Weights of a small GPT-style language model, trained from scratch on English Wikipedia.
Size: 11 layers, width 512, MLP 1728 SwiGLU, vocabulary 50257, 90.4M parameters.
Architecture: learned and rotary positions, no biases in attention or MLP, untied embeddings.
Training: a variant of Muon for these matrices, 562M tokens.
MLP neurons of a small language model. Each row is named by its layer, matrix (gate and up: input weights) and neuron, and shows model dimensions 240-335. Each number is 200 + 30 x the weight over its row's rms, rounded and kept within 0 to 999. A neuron's up and down rows have the sign that makes its largest values positive.
After each neuron's rows, "fires on" lists the tokens most often at its 100 highest values on Wikipedia text that the model never trained on.

L8.gate1447,235,182,158,295,141,231,225,166,184,203,197,211,204,223,189,223,193,148,208,218,175,138,224,210,194,181,202,159,178,215,198,214,215,222,188,183,244,178,221,215,206,202,210,184,231,220,217,214,149,148,192,214,201,236,158,199,186,209,165,196,199,165,209,235,184,208,193,147,186,222,176,188,164,246,234,186,234,170,162,216,194,230,245,197,211,178,171,158,222,228,213,209,198,221,173,213
L8.up1447,208,209,176,259,196,168,162,142,211,224,212,229,206,257,177,204,240,162,217,190,217,238,203,168,182,166,130,138,167,205,198,154,193,237,218,195,157,189,228,197,189,239,172,222,201,203,215,240,184,203,197,181,161,252,239,236,156,200,131,173,202,158,193,227,259,239,213,174,234,205,195,179,181,157,229,228,193,164,165,194,234,236,230,97,240,172,205,221,188,198,209,181,200,207,217,179
fires on: " September", " March", " August", " October", " July", " February"

L8.gate1697,151,229,241,238,189,169,154,222,206,150,181,171,158,209,195,179,166,244,177,218,238,186,184,200,212,243,185,245,201,203,153,178,158,256,155,169,250,236,223,204,198,230,152,177,187,201,253,223,213,200,218,180,181,222,157,253,188,211,141,144,201,171,187,218,148,216,239,208,177,219,152,223,192,180,209,166,227,191,177,178,194,182,126,228,194,190,175,214,206,169,185,222,194,198,228,213
L8.up1697,157,181,212,256,199,145,239,164,197,176,211,221,198,204,203,225,207,166,196,177,244,203,174,254,243,235,189,202,234,239,240,252,155,183,172,210,172,205,234,129,170,200,151,225,156,177,159,218,213,164,205,240,219,227,207,238,158,204,216,225,216,139,203,211,174,174,250,175,208,236,167,203,215,209,169,162,200,199,182,238,196,177,187,211,231,203,225,223,134,196,160,170,215,229,182,189
fires on: ".", " de", " of", " Lord"

L2.gate668,161,199,258,167,268,191,162,187,152,219,192,149,95,207,251,119,198,172,175,161,199,203,245,215,196,188,206,210,174,232,198,198,137,210,243,217,234,148,207,223,233,246,219,199,202,213,190,191,205,181,178,189,200,216,235,223,152,204,166,195,226,211,170,201,214,212,202,198,212,159,244,195,217,161,235,193,270,234,190,181,189,194,226,159,231,215,174,197,214,199,224,165,185,187,181,227
L2.up668,199,177,214,105,248,229,257,199,221,183,202,165,164,181,249,139,237,154,229,203,187,167,204,264,200,268,226,197,203,212,165,196,222,225,200,175,160,181,193,132,168,187,274,189,217,274,206,138,243,170,166,197,168,213,232,150,158,201,130,187,223,193,246,227,212,177,181,192,158,178,224,215,166,171,253,186,214,167,180,133,218,174,176,200,239,188,173,246,211,226,176,212,190,195,150,182
fires on: " |\n\n", "\"."

L2.gate223,244,174,253,173,210,200,146,172,228,205,186,244,211,197,248,192,214,178,212,179,191,180,224,195,185,237,206,182,205,175,205,148,181,153,204,174,252,189,248,239,207,183,167,139,223,227,176,217,216,187,203,224,197,229,163,217,235,141,207,206,195,221,179,212,191,144,233,202,199,136,208,175,227,189,229,271,183,220,213,230,173,200,230,200,169,183,170,177,275,252,190,223,195,161,204,190
L2.up223,195,207,175,201,157,163,189,181,230,211,163,204,154,198,197,140,165,212,182,256,181,212,189,207,174,205,163,206,237,191,158,201,220,190,230,276,171,209,195,160,185,134,172,150,188,184,221,196,142,180,211,205,183,177,195,254,151,219,179,197,202,135,157,208,254,267,189,180,281,162,189,169,214,219,176,208,177,209,249,210,186,240,205,212,235,208,187,225,143,228,243,177,199,222,192,211
fires on: " of", ",", " about"

L2.gate123,231,211,226,204,191,202,231,261,197,230,239,305,204,209,226,253,231,224,189,208,203,167,195,176,211,189,174,197,224,178,157,233,185,225,239,237,174,183,195,202,222,193,228,137,205,217,221,231,148,151,207,142,122,180,187,211,227,174,203,200,236,217,182,222,220,223,150,188,187,192,192,184,260,193,206,159,221,204,184,175,183,201,204,227,235,181,179,158,160,245,291,214,200,209,223,170
L2.up123,169,193,248,145,193,255,154,207,260,206,214,205,145,241,246,185,207,175,187,204,209,137,199,222,206,195,186,204,211,199,204,209,197,166,187,220,180,155,177,164,229,157,195,177,168,213,171,201,218,213,143,229,180,192,180,267,227,291,237,175,196,158,222,207,213,210,227,155,194,175,227,175,207,159,166,229,229,169,201,179,191,260,270,209,206,285,259,193,203,237,259,199,187,197,215,233
fires on: " had", " has", " is", " are", " was", " were"

L8.gate1715,225,189,224,217,193,172,184,175,195,183,171,220,176,186,220,251,232,154,233,236,201,157,214,188,132,141,143,123,154,237,226,150,208,200,166,189,202,192,261,198,242,214,125,172,200,209,190,180,155,191,248,148,150,172,192,249,181,221,215,259,194,160,196,166,167,213,168,170,124,187,214,249,137,193,226,168,213,164,161,217,208,116,190,182,205,252,208,206,227,186,213,229,153,161,158,204
L8.up1715,231,228,214,181,219,202,163,205,215,190,203,199,173,148,236,200,196,191,202,221,239,176,208,240,153,191,174,129,208,185,227,142,178,241,208,201,185,187,264,181,252,219,175,202,225,199,170,225,195,239,252,142,152,178,217,237,202,168,243,231,206,168,177,198,214,198,232,172,229,221,211,242,130,193,153,172,210,203,224,184,172,204,161,191,181,233,212,195,210,184,174,185,153,209,185,221
fires on: ",", " to", " from", " March", "-"

L2.gate626,215,202,187,206,200,213,121,240,210,199,169,240,215,242,230,168,244,204,186,279,167,195,182,214,246,180,158,147,176,216,219,162,123,169,110,211,209,181,196,221,213,168,172,178,170,223,204,220,225,225,235,174,176,237,230,300,183,176,209,220,225,113,166,196,238,174,179,241,200,164,230,207,220,198,197,163,218,219,214,222,174,167,199,242,194,217,171,183,208,208,214,228,198,222,237,166
L2.up626,183,192,224,293,240,188,166,127,200,234,221,245,167,186,206,246,199,238,183,206,222,195,209,220,233,199,191,208,186,160,181,239,242,230,237,219,233,243,189,171,177,155,143,190,209,220,155,174,206,182,243,216,201,249,168,161,211,202,244,196,203,204,127,167,170,220,217,234,200,198,213,220,183,199,197,214,230,157,146,245,189,236,203,175,181,182,228,173,194,207,223,190,228,152,201,231
fires on: "A", "An", " An", " A", "Sh"

L2.gate1505,239,168,215,260,174,249,154,212,166,208,246,175,239,170,276,212,216,234,147,162,224,238,198,223,194,224,260,266,187,179,158,219,193,218,222,171,212,243,232,155,187,234,196,220,209,152,188,212,181,215,186,157,210,227,249,236,222,134,219,181,242,169,214,161,202,213,151,196,245,177,163,216,212,186,205,192,233,246,269,171,207,134,137,212,185,170,208,207,153,157,149,207,164,159,214,180
L2.up1505,237,210,180,207,231,183,206,164,195,202,175,189,179,168,143,238,231,205,213,214,177,233,217,195,190,155,189,207,203,224,184,205,212,194,241,214,202,199,187,214,170,125,260,177,192,197,205,208,183,158,213,167,173,194,185,177,130,216,174,216,188,246,176,236,176,172,184,202,240,224,230,227,163,174,205,184,172,227,180,187,241,197,158,183,195,194,185,198,186,282,255,155,239,135,175,170
fires on: ",", ":", ";", " UTC"

L2.gate1685,159,178,204,189,185,211,123,221,176,123,156,198,187,256,160,186,240,205,224,189,292,217,225,216,109,197,200,190,214,175,263,179,230,239,148,254,185,199,159,201,152,143,165,143,196,197,195,174,200,219,221,188,214,205,172,247,194,197,174,204,193,233,121,220,183,240,186,235,194,203,191,188,235,255,183,171,259,208,233,186,192,229,220,194,201,159,190,203,212,206,212,227,210,126,211,265
L2.up1685,136,161,194,195,161,231,178,238,188,145,125,206,206,244,146,216,259,164,211,170,232,162,217,210,185,234,214,236,207,188,230,189,218,241,156,229,168,123,160,217,208,184,180,194,248,209,224,187,197,210,200,218,231,210,223,232,204,171,171,223,205,200,120,212,203,191,173,246,207,180,189,197,223,202,225,176,274,219,206,193,193,206,234,214,202,167,220,205,215,173,215,279,187,178,174,268
fires on: " of", " for", " für"

L2.gate806,192,203,170,129,205,187,213,145,163,174,219,171,156,220,213,192,174,217,194,177,205,223,262,223,239,244,237,178,206,211,166,194,160,254,193,181,213,187,212,185,213,197,219,138,188,144,146,224,175,205,208,228,213,210,198,214,221,159,235,206,213,234,175,265,180,188,188,230,182,236,215,220,153,156,171,160,226,208,233,214,240,213,171,186,129,179,250,211,187,209,179,182,211,168,201,175
L2.up806,203,219,230,216,228,199,176,183,230,237,217,245,232,217,171,202,216,222,115,219,222,194,193,211,159,198,164,260,205,247,169,219,237,200,226,219,246,232,204,167,197,151,181,170,240,223,161,204,201,186,285,236,194,154,162,154,216,184,170,213,211,197,222,185,188,231,164,194,227,204,241,199,215,196,158,187,251,158,198,186,176,124,192,223,196,159,185,206,205,207,230,217,199,187,170,205
fires on: " of", "\n"

L8.gate434,223,176,233,163,187,197,222,268,194,198,179,202,188,155,195,230,209,197,218,180,220,187,194,173,147,137,177,149,162,218,200,216,209,167,208,182,204,237,229,182,223,197,187,190,186,171,294,181,172,205,224,252,111,175,172,232,198,192,250,206,235,226,202,166,264,205,219,238,250,183,243,186,217,138,187,205,206,202,197,209,191,205,244,183,159,189,206,189,211,176,207,210,155,183,221,217
L8.up434,181,203,248,196,215,151,196,204,218,163,136,165,231,199,148,211,204,219,149,232,228,175,231,214,201,173,120,144,180,180,190,233,242,205,163,185,172,136,281,174,220,155,187,206,206,228,229,248,220,227,239,211,149,181,221,206,199,185,254,224,182,249,155,188,188,196,189,202,189,232,206,182,198,173,245,200,206,211,222,256,152,194,222,202,158,177,142,245,218,202,189,151,207,199,178,203
fires on: " and", " to", " |", " ", ";", ","

L3.gate396,174,189,172,206,229,208,161,198,196,243,228,197,215,171,249,224,175,150,151,230,201,204,208,191,235,212,180,193,202,198,205,192,238,146,135,206,262,233,174,241,229,234,184,174,222,239,260,188,177,218,196,173,225,193,192,197,149,245,187,198,211,225,235,201,213,173,226,155,255,166,203,216,230,203,206,168,209,184,214,219,161,226,204,180,225,230,217,182,152,158,195,233,219,185,206,152
L3.up396,171,234,207,226,186,223,165,181,208,159,181,206,219,106,229,184,158,160,214,238,205,233,202,186,203,167,192,218,106,209,222,174,219,219,213,221,178,158,165,162,229,255,269,207,222,276,234,177,211,195,233,180,190,202,221,186,223,195,180,140,227,215,187,198,260,209,225,215,177,243,251,177,230,204,171,215,196,182,260,243,167,261,188,173,177,242,209,205,164,192,166,191,199,210,234,138
fires on: "1", "2", "3", "0", " US"

L2.gate435,159,163,245,185,166,161,216,287,179,187,177,156,208,211,231,229,143,219,209,139,175,203,234,206,206,164,230,221,219,215,183,116,181,229,182,214,255,185,191,189,179,258,188,214,173,208,207,201,212,217,153,208,209,192,234,152,212,179,171,156,210,161,226,179,195,223,219,189,246,193,170,155,179,225,196,200,214,213,166,199,222,229,204,184,191,236,208,181,244,177,208,167,230,212,226,249
L2.up435,252,195,134,175,196,200,201,245,238,177,192,194,245,214,241,169,188,190,218,236,197,188,218,195,186,164,191,182,209,237,189,166,184,203,209,153,208,228,224,243,224,210,183,260,132,131,202,187,214,188,181,163,184,181,219,172,216,220,230,212,184,193,188,164,211,160,184,178,229,176,215,210,242,211,189,171,194,207,245,183,188,199,169,213,207,230,198,186,124,222,140,212,145,152,188,188
fires on: " =\n\n", "-", "\n\n", " climate", " (", ")\n\n"

L8.gate1414,191,195,244,159,170,216,196,216,218,182,213,233,209,221,210,212,161,209,235,272,238,218,142,252,192,226,214,168,202,237,202,220,194,231,227,240,250,254,225,175,151,248,200,196,177,215,247,199,241,217,260,205,159,214,245,160,247,194,187,204,253,201,214,202,239,206,225,186,183,201,168,160,193,239,206,208,222,199,176,190,272,180,155,258,188,185,193,214,210,247,155,228,180,202,181,197
L8.up1414,220,181,195,168,236,184,231,202,239,201,193,211,222,155,198,194,197,179,174,207,208,187,150,173,249,201,240,164,229,205,210,217,171,148,182,203,228,196,163,153,193,234,194,150,151,175,214,153,169,171,208,200,270,246,162,154,211,155,239,249,284,156,182,265,183,220,216,177,192,170,204,205,266,207,225,161,215,228,198,261,247,203,187,202,188,228,242,189,214,219,142,218,129,195,173,186
fires on: ".\n\n", " Mc", " |", " de", " \"", " of"

L2.gate73,228,191,258,231,197,221,194,159,226,264,157,241,180,197,206,212,181,227,228,221,181,175,157,227,230,179,195,209,222,208,228,167,215,174,168,205,176,220,189,214,237,160,178,184,236,232,190,186,182,219,230,184,207,168,233,135,224,173,232,227,206,185,137,213,227,197,201,237,185,197,201,233,199,182,182,239,232,218,174,257,188,257,196,245,159,196,209,200,213,190,225,216,255,235,228,237
L2.up73,216,148,259,152,220,204,149,162,213,221,159,231,232,223,160,173,190,199,175,243,180,145,180,228,192,152,167,216,224,195,226,182,184,180,161,227,183,172,185,189,222,123,155,178,212,239,218,170,203,169,202,236,214,197,217,214,174,154,213,285,149,165,178,158,201,204,243,232,183,223,164,208,199,198,205,192,220,123,148,270,168,237,196,185,197,220,230,226,201,216,237,203,181,250,210,207
fires on: "A", " A", "An", " An", " Ker"

L2.gate644,190,228,170,195,217,166,174,197,167,234,186,225,181,263,153,232,193,195,225,215,238,189,213,189,166,178,235,206,285,194,247,227,210,185,208,178,208,218,217,262,216,202,160,189,180,229,164,197,207,179,175,209,218,208,183,206,198,221,221,222,209,177,176,185,157,222,158,232,194,231,184,226,214,191,224,224,201,227,199,233,189,179,194,192,259,176,221,249,223,165,187,181,267,199,191,166
L2.up644,165,254,210,198,204,165,203,189,211,225,192,173,182,209,215,190,201,170,188,189,235,228,223,193,170,216,221,228,209,228,212,183,247,222,253,214,199,165,207,264,218,185,213,166,154,252,217,216,181,191,196,240,162,157,173,126,207,239,216,209,181,200,192,140,211,190,215,193,192,182,234,262,198,216,195,215,182,238,208,222,250,143,228,199,163,183,259,211,204,153,175,156,235,171,165,220
fires on: "3", ":", " –", "2", "1", "."

L8.gate527,185,237,155,175,234,269,194,230,168,186,183,186,187,183,231,227,182,235,185,246,185,214,229,216,172,151,221,191,203,180,201,203,182,225,221,205,191,209,227,181,216,217,180,223,161,186,215,201,237,208,202,239,221,212,195,225,165,175,251,210,223,219,201,222,210,224,217,222,193,229,196,225,179,190,192,200,249,212,209,172,262,183,212,243,137,224,203,222,174,202,204,249,196,198,209,185
L8.up527,219,215,181,231,173,197,166,202,223,256,209,207,246,178,192,209,227,205,182,216,178,166,205,185,253,171,204,208,185,208,254,177,224,201,208,179,247,155,161,225,204,173,157,224,182,195,213,229,246,172,248,245,174,175,187,170,240,191,252,188,207,207,180,189,187,152,173,197,171,219,220,238,213,209,196,251,171,214,189,180,170,230,177,157,195,191,172,190,244,225,205,166,179,169,192,225
fires on: " to", ","

L3.gate36,197,170,210,196,245,179,199,187,185,249,165,229,155,256,174,187,187,234,170,206,187,174,178,253,209,190,206,205,207,194,231,236,243,168,151,219,185,198,230,259,163,139,157,166,230,189,169,233,214,150,232,132,211,186,189,172,181,212,175,209,144,207,183,261,150,211,219,185,139,201,241,227,194,207,129,253,162,183,179,192,195,235,246,191,185,193,232,182,203,218,202,222,174,191,155,256
L3.up36,194,160,218,196,216,175,239,224,210,199,208,218,228,202,229,177,192,268,173,156,203,169,220,193,198,162,202,224,196,202,171,207,201,179,211,207,256,184,143,248,241,215,222,228,208,231,261,144,194,250,206,230,217,137,197,213,239,235,189,191,172,196,116,170,204,191,177,209,237,207,150,135,265,184,236,146,260,146,241,167,223,213,164,170,191,171,176,161,226,215,169,177,178,226,221,208
fires on: " most", " people", " patients", " students", " Most", " Many"

L3.gate1641,249,249,195,184,192,228,168,136,138,180,169,212,142,197,149,182,147,201,210,229,181,190,212,250,190,239,227,141,191,196,221,179,192,223,202,174,172,206,186,213,198,193,134,192,187,195,184,206,224,165,216,141,190,194,209,175,146,174,157,152,193,256,228,193,118,182,172,213,176,203,172,259,117,194,205,200,217,164,198,186,163,161,214,179,227,160,189,175,201,271,263,223,151,190,163,212
L3.up1641,217,198,257,194,220,138,190,212,175,237,206,256,240,251,179,207,227,208,211,198,202,190,178,204,150,209,167,233,246,135,140,222,234,178,235,231,217,162,237,276,187,227,258,165,162,206,183,222,206,254,181,215,246,197,176,217,180,253,156,166,199,175,214,214,186,198,199,186,149,214,194,213,225,172,128,203,267,190,263,158,184,196,185,218,168,166,231,231,183,172,264,233,219,146,187,218
fires on: "-", " of", "\n", " player", " |\n", ")\n"

L3.gate304,198,197,172,200,184,185,131,192,156,229,165,315,223,172,264,185,189,238,181,210,173,205,179,172,218,195,209,118,156,231,157,158,189,246,245,217,183,169,207,240,228,225,118,169,192,193,264,181,193,234,211,176,194,198,194,204,233,166,216,213,203,190,174,184,252,220,216,187,189,197,219,175,217,237,206,199,154,227,203,187,194,204,246,245,206,220,188,209,176,212,278,190,165,229,182,217
L3.up304,216,235,159,193,157,193,144,187,191,219,232,353,202,160,238,227,213,214,185,217,201,213,222,160,222,161,155,120,191,233,207,218,197,257,221,199,159,230,185,190,193,226,197,178,162,228,238,200,189,211,208,209,199,180,147,234,274,192,184,211,207,192,138,194,247,166,219,204,223,180,236,224,198,268,185,171,166,234,186,166,226,192,232,242,157,229,223,211,185,192,275,192,206,232,191,208
fires on: " had", " it", " he", " was", " were", " would"

L2.gate860,168,191,213,208,216,152,203,185,221,194,188,238,147,215,225,207,216,188,151,203,190,161,172,236,156,186,240,174,204,169,142,175,163,193,177,213,178,256,175,229,209,173,176,209,176,240,181,213,210,192,219,181,185,162,205,139,208,172,181,278,174,190,168,216,165,244,191,222,274,170,249,199,257,193,237,224,228,213,218,270,128,242,178,187,207,226,209,228,192,178,168,183,225,201,201,204
L2.up860,125,187,226,144,224,163,204,200,178,188,220,189,189,205,178,188,256,220,146,179,195,173,248,241,269,225,247,239,164,184,199,172,204,182,181,177,179,162,190,217,238,197,180,179,224,190,215,176,206,208,227,215,176,188,247,158,196,166,199,211,192,185,176,181,188,194,231,189,234,147,219,217,204,205,238,243,247,240,251,223,162,256,209,228,158,226,210,195,159,164,204,155,190,160,221,220
fires on: ",", ":", " of", " for", "2"

L3.gate922,174,193,171,178,206,183,166,166,227,193,225,182,188,201,200,174,217,232,191,202,223,211,204,256,178,238,210,160,205,152,133,207,216,218,198,133,203,220,182,229,192,124,179,119,171,156,216,160,203,196,238,225,161,183,190,235,186,183,202,182,159,207,149,217,186,196,175,156,231,201,234,177,178,187,184,193,219,220,167,179,196,211,155,150,170,255,233,163,145,225,227,219,221,155,220,216
L3.up922,182,168,169,101,224,192,216,149,252,208,241,164,235,192,219,203,194,180,186,199,216,252,181,212,183,199,243,190,247,157,193,210,236,202,220,138,171,196,219,208,191,167,163,190,215,179,161,178,198,196,181,241,154,161,177,207,168,179,216,180,192,190,190,210,174,191,205,168,216,224,204,221,195,264,188,180,204,216,199,185,210,179,175,180,186,263,262,194,235,197,232,166,236,171,203,216
fires on: " of", ":", "z", " Team"

L2.gate497,222,180,160,211,207,245,126,197,217,194,184,153,218,155,186,219,212,222,204,179,190,246,163,187,265,201,225,197,202,252,193,171,212,210,209,145,205,199,259,201,163,173,146,122,193,168,132,214,169,206,184,167,172,153,198,179,173,183,193,248,204,234,205,169,200,187,177,193,250,159,161,234,205,137,185,165,237,185,190,210,187,204,172,202,207,213,174,188,125,222,194,212,202,144,141,213
L2.up497,261,173,170,187,218,255,122,169,173,244,152,153,204,135,200,198,207,229,197,201,173,220,183,198,233,192,229,211,194,235,177,145,192,189,187,176,218,214,200,185,135,197,143,152,206,201,155,246,204,208,196,172,201,221,139,185,194,195,200,238,183,199,171,177,222,220,177,224,211,168,142,231,254,189,175,140,202,186,236,189,224,207,197,202,232,195,194,175,137,213,203,226,156,165,152,194
fires on: ":", ");", ";"

L2.gate1644,261,199,149,188,183,158,183,246,204,193,152,178,166,186,178,161,227,192,195,219,211,221,174,156,210,185,189,225,217,237,170,242,146,194,178,224,188,200,222,180,177,237,156,161,174,242,249,230,154,206,182,221,198,229,204,198,183,189,208,164,199,154,207,191,254,235,206,251,264,198,173,171,216,176,196,180,196,251,155,202,173,219,189,198,261,245,233,206,159,231,226,124,226,190,142,175
L2.up1644,193,200,187,178,213,206,198,189,226,197,261,206,165,180,178,187,216,211,172,188,203,186,201,196,179,199,184,192,273,204,195,253,192,213,199,194,192,170,247,209,136,231,171,198,173,216,269,228,190,187,211,221,213,195,207,188,187,159,213,202,210,225,203,193,208,227,166,199,243,170,178,163,190,180,198,162,192,202,191,186,171,177,202,239,198,239,216,195,169,250,230,162,231,175,142,228
fires on: " of", "4", "2", "5", "8"

L8.gate1268,182,169,201,214,175,143,229,229,227,135,186,276,208,207,195,199,191,177,151,243,240,141,152,233,215,185,212,269,213,207,205,216,203,198,148,228,163,195,183,238,236,258,215,231,241,180,286,170,211,186,177,223,142,205,197,204,194,239,185,209,153,211,194,181,190,251,197,226,197,192,206,221,186,179,199,224,234,206,171,182,207,221,151,191,134,241,227,192,197,225,195,192,168,157,245,186
L8.up1268,186,234,185,151,235,180,177,233,213,173,181,205,164,199,248,222,190,262,218,176,276,213,182,211,211,219,183,174,165,223,206,237,216,207,201,198,155,180,229,183,202,195,212,215,200,220,240,198,189,239,160,219,192,241,179,133,184,182,205,242,195,210,164,195,193,174,155,214,227,242,214,212,144,196,186,194,243,243,223,218,145,243,217,196,198,241,242,249,219,246,181,196,153,213,168,194
fires on: " |", " ", ".", ")", " |\n", "100"

L3.gate1594,203,236,166,221,249,174,197,224,176,184,206,245,182,208,240,221,154,240,147,240,241,160,177,218,222,202,170,174,208,163,146,247,196,195,231,199,176,202,164,230,156,158,198,215,252,213,189,212,163,176,200,241,262,224,235,170,223,221,183,222,219,227,155,188,223,200,177,218,141,162,199,162,191,183,199,210,161,162,231,249,213,264,173,204,217,200,182,230,199,198,227,240,156,210,225,197
L3.up1594,241,209,192,233,195,147,162,177,208,226,181,244,223,179,210,276,185,207,193,176,159,166,163,208,188,207,185,203,160,228,200,188,200,188,143,217,188,171,134,223,158,145,176,209,190,210,225,136,169,211,202,189,182,205,247,243,207,221,236,206,257,201,153,264,159,243,196,204,201,215,211,220,190,121,239,229,287,223,149,205,218,212,208,175,204,217,155,210,227,208,226,178,175,235,154,219
fires on: "1", " not", "2", " ", "====", "0"

L3.gate482,191,233,136,220,135,213,197,250,212,152,267,233,215,217,166,206,193,169,175,206,209,154,276,213,254,241,216,180,246,162,219,162,167,225,190,161,183,195,199,172,161,160,154,177,178,204,202,238,194,112,230,176,220,197,200,145,182,200,169,190,162,223,187,250,188,194,219,168,180,113,194,204,245,165,218,181,170,185,264,212,152,245,201,205,257,212,265,179,187,185,238,227,234,250,211,222
L3.up482,187,221,151,183,218,151,194,263,282,207,218,171,173,223,201,221,185,163,250,195,163,159,213,228,180,215,221,217,222,202,234,176,150,260,198,238,154,177,203,166,140,181,176,195,164,195,239,209,208,157,195,185,199,200,177,190,179,232,196,203,220,234,214,239,177,163,209,177,158,127,174,166,209,145,215,179,205,155,198,213,100,266,182,170,203,259,216,198,208,183,242,239,206,219,193,230
fires on: " have", " are", " were", " been", " is", " include"

L2.gate262,250,205,204,188,151,139,154,210,235,176,166,203,218,211,220,210,258,233,207,175,212,252,200,195,189,238,242,151,229,197,195,215,194,212,224,225,199,195,216,178,172,169,198,159,153,186,222,180,166,177,236,224,182,162,212,224,161,143,185,231,213,164,199,188,199,213,178,192,197,183,161,200,209,194,213,165,226,216,183,192,187,218,215,213,247,213,216,208,207,259,272,214,209,191,184,185
L2.up262,268,186,231,206,183,158,167,190,210,164,175,233,213,240,170,209,217,255,218,234,236,246,200,231,222,232,250,185,233,208,189,172,214,214,167,198,229,193,182,194,141,167,198,129,204,194,196,171,148,195,207,205,202,168,193,176,153,187,169,175,222,213,127,177,176,200,170,192,199,133,193,221,226,222,210,167,216,263,193,204,206,230,187,181,249,166,228,242,173,261,221,205,174,202,197,217
fires on: " of", " based", " Distinguished"

L3.gate246,205,163,223,234,231,211,190,218,206,251,164,199,171,258,234,181,183,187,186,222,186,196,199,217,217,219,206,183,188,219,176,231,153,191,241,194,188,197,180,158,193,169,273,172,216,212,226,209,193,197,175,232,212,235,179,236,170,200,173,201,221,163,185,140,263,188,254,251,162,193,232,165,190,204,203,209,193,227,182,135,204,159,177,200,222,174,240,196,203,255,190,154,213,235,227,168
L3.up246,180,173,197,166,236,194,225,212,220,247,182,187,192,201,182,176,199,190,153,242,224,225,183,254,171,192,245,185,252,223,258,215,167,231,224,182,146,205,184,158,170,205,186,213,183,233,205,176,207,197,197,187,171,225,190,190,147,220,231,174,256,208,198,168,241,209,206,136,153,174,164,206,175,188,226,206,215,206,249,155,240,199,269,196,201,142,222,188,138,242,199,172,221,220,166,148
fires on: "\n\n", " |\n\n", ")\n\n", ";\n\n"

L3.gate775,170,180,228,192,209,175,136,195,171,192,194,231,187,204,215,158,200,187,204,124,207,203,253,200,143,210,242,188,144,199,199,200,125,180,200,175,197,204,187,208,158,202,183,231,182,224,189,196,201,228,260,169,207,189,240,233,182,209,216,149,172,204,192,223,214,159,160,192,182,192,190,273,200,220,234,184,282,162,199,213,228,173,180,230,201,177,223,214,152,189,192,255,226,176,198,214
L3.up775,213,172,225,214,189,244,167,274,150,185,164,227,168,228,187,171,237,115,240,181,194,190,166,167,213,189,224,185,232,218,169,210,157,270,222,230,191,208,239,183,211,215,230,148,186,216,210,175,246,222,218,190,189,170,174,168,128,208,207,86,197,182,195,190,208,167,197,189,174,188,185,174,244,189,262,221,230,194,236,222,215,136,214,195,197,191,223,232,213,220,216,191,145,214,181,188
fires on: " |\n\n", "\n\n", ")\n\n", ");\n\n"

L3.gate99,191,188,237,165,234,193,220,202,195,189,162,188,197,183,167,147,208,141,196,185,210,184,189,180,237,130,143,175,166,160,206,220,178,233,197,208,217,164,210,253,242,172,229,200,177,249,138,186,155,195,173,211,177,226,222,223,222,208,238,228,222,223,199,166,209,212,144,209,247,167,232,197,186,159,197,153,246,250,188,218,185,236,218,244,137,183,226,218,200,256,193,233,182,211,154,232
L3.up99,244,174,188,187,184,193,203,217,214,197,236,196,193,156,164,161,194,206,175,244,185,233,229,262,248,206,187,243,202,189,235,165,166,218,208,170,200,195,196,235,260,146,220,229,247,165,185,232,220,153,172,205,194,206,236,139,190,167,176,221,166,213,162,122,187,200,260,212,145,198,167,221,153,198,263,200,189,173,175,193,211,176,243,202,203,205,179,207,205,148,246,192,187,201,208,175
fires on: " A", "A"

L2.gate1584,179,158,162,183,250,207,174,174,160,243,182,209,215,151,219,239,191,178,130,231,191,242,191,173,184,214,187,181,218,167,155,218,235,223,173,215,216,181,235,187,212,219,200,167,237,229,180,214,197,172,178,173,254,187,154,204,202,252,185,253,193,174,157,159,206,193,205,165,151,170,212,227,205,184,208,182,216,233,176,202,185,250,154,170,259,265,198,164,186,214,213,196,198,176,191,213
L2.up1584,224,229,202,204,176,167,201,192,198,210,226,227,213,203,175,241,246,193,148,249,179,210,214,161,210,195,162,182,194,213,256,199,206,223,206,248,225,156,180,189,227,192,221,174,224,211,197,206,219,183,183,197,238,224,195,265,166,238,155,245,150,176,215,169,187,200,157,207,166,185,190,238,215,144,177,254,218,242,166,231,163,232,244,156,203,262,168,200,181,251,199,203,161,192,196,182
fires on: "0", "1", "-", "4", "8", "3"